config.toml
num_hidden_layers = 9
hidden_size = 256
num_attention_heads = 2
num_key_value_heads = 2
head_dim = 128
intermediate_size = 1024
vocab_size = 4096
hidden_act = "gelu"
norm = "layernorm"
norm_place = "pre"
norm_eps = 1e-05
positions = "rope"
rope_theta = 10000.0
rope_fraction = 0.25
qk_norm = false
attn_scale = 0.0884
bias = "all"
tie_word_embeddings = false
parallel_block = true
extras = ["capped logits"]
init = "normal"
init_std_qkv = 0.0371
init_std_o = 0.0
init_std_up = 0.0371
init_std_down = 0.0
optimizer = "muon_variant"
learning_rate = 0.004
lr_mult_up = 0.814
lr_head = 0.00641
max_grad_norm = 1.0
warmup_steps = 200
schedule = "wsd"
decay_fraction = 1.0
decay_shape = "linear"
final_lr_fraction = 0.05
batch_tokens = [32768, 65536]
max_seq_len = 512
doc_mask = true
train_tokens = 328200000
max_steps = 6821
dataset = "wikipedia_en"
MLP neurons of a small language model. Each row is named by its layer, matrix (up: input weights) and neuron, and shows model dimensions 176-239. Each number is 50 + 10 x the weight over its row's rms, rounded and kept within 0 to 99.
After each neuron's rows, "fires after" lists the tokens most often just before its 100 highest values on Wikipedia text that the model never trained on.

L4.up190:64 51 46 47 55 49 44 44 41 54 26 53 35 34 38 59 56 54 58 63 65 37 51 41 35 57 59 39 46 40 55 58 32 75 57 60 61 57 57 39 48 37 52 48 30 49 56 58 40 62 42 46 40 49 65 60 44 54 53 72 37 53 64 49
fires after: " ", "N"

L5.up159:62 51 45 61 31 54 49 56 51 48 41 46 42 56 50 37 39 40 33 71 56 51 39 48 49 47 42 70 42 64 43 46 66 46 46 35 63 61 69 55 33 54 59 55 48 55 62 51 47 44 63 45 42 33 59 50 32 53 49 52 64 42 64 49
fires after: ".", "°", "\n", " G", " th", "rian"

L5.up271:57 35 59 30 47 57 73 45 55 61 59 59 59 43 44 33 40 46 69 51 60 42 68 60 34 55 58 57 54 44 55 69 45 46 40 74 43 46 50 46 67 41 63 52 44 54 59 44 50 56 68 46 34 35 61 53 48 37 44 46 52 64 44 53
fires after: " |\n", " in", "."

L5.up839:53 51 50 47 59 51 55 59 53 59 42 52 52 55 47 40 50 59 59 58 48 57 57 68 43 43 50 25 66 61 53 34 53 34 57 40 37 53 51 51 44 47 50 45 41 65 55 61 33 51 46 73 33 53 61 27 56 46 63 56 38 41 48 65
fires after: "20", ".", "-", "\n\n", " dec"

L4.up718:54 54 50 48 65 34 43 57 53 42 50 50 34 45 28 62 44 55 42 58 52 35 52 57 53 63 42 63 29 50 58 57 58 49 38 26 48 55 45 55 44 26 30 39 54 54 65 49 66 49 58 65 59 45 39 59 23 55 44 65 33 27 48 55
fires after: " L", " to", " de", " De", " conn", " in"

L5.up289:59 46 47 33 54 49 44 39 67 42 48 59 53 32 71 42 49 56 46 48 39 52 51 44 64 67 32 63 37 36 51 46 56 56 44 43 41 51 48 46 54 35 30 58 52 60 37 57 66 36 57 56 58 51 39 43 48 25 47 52 27 40 45 56
fires after: "20", " ", "-", "19", "12", " L"

L4.up600:41 17 45 39 54 32 38 57 54 55 52 54 58 48 36 69 44 61 53 54 46 30 57 65 30 50 45 51 59 46 38 48 47 39 44 56 65 49 51 37 40 51 46 47 33 54 33 44 52 46 38 71 28 54 60 57 54 54 57 60 66 64 52 56
fires after: " ", " ad", " ch", "-", " ag", "ot"

L4.up256:51 50 45 57 46 46 45 68 31 58 63 40 33 42 61 49 35 43 45 53 51 62 31 47 62 48 39 58 34 34 43 52 69 35 55 47 51 75 45 53 53 58 32 56 40 58 48 40 52 50 58 58 36 56 65 51 50 54 50 46 44 47 28 36
fires after: " L", " l", " R", " F", " at", " B"

L4.up939:54 55 46 57 57 57 38 59 42 51 54 46 59 64 61 67 53 48 42 59 62 41 53 51 60 50 50 55 32 45 52 47 50 42 40 47 57 76 54 36 31 66 47 53 54 73 44 59 56 48 45 46 41 51 50 32 48 35 47 59 33 60 34 34
fires after: " (", "S", " L", " C", " D", " s"

L5.up756:46 51 46 57 36 38 43 57 52 36 40 60 48 50 47 45 66 47 51 62 42 53 56 74 36 46 57 65 58 60 49 32 64 43 35 53 50 57 42 54 50 33 57 66 52 44 39 40 49 48 60 58 56 65 58 40 61 65 37 46 58 46 49 48
fires after: "20", " to", " ", "\n"

L5.up927:64 37 61 46 44 38 60 55 47 56 45 51 79 23 43 45 45 49 51 60 45 41 51 59 43 77 45 42 44 52 38 45 55 58 35 42 48 31 52 52 50 29 51 62 42 47 52 73 36 59 57 53 60 52 39 39 40 45 35 60 43 54 41 45
fires after: "19", "20", "–", " Los"

L4.up539:53 29 52 64 35 54 53 49 41 58 62 64 50 54 37 32 46 67 62 58 39 39 60 35 42 36 53 22 51 51 61 34 45 53 52 56 33 47 46 44 43 57 43 50 38 55 51 71 57 60 45 43 57 31 55 42 54 65 63 51 54 48 42 35
fires after: " D", " C", " V", " T", " K", "u"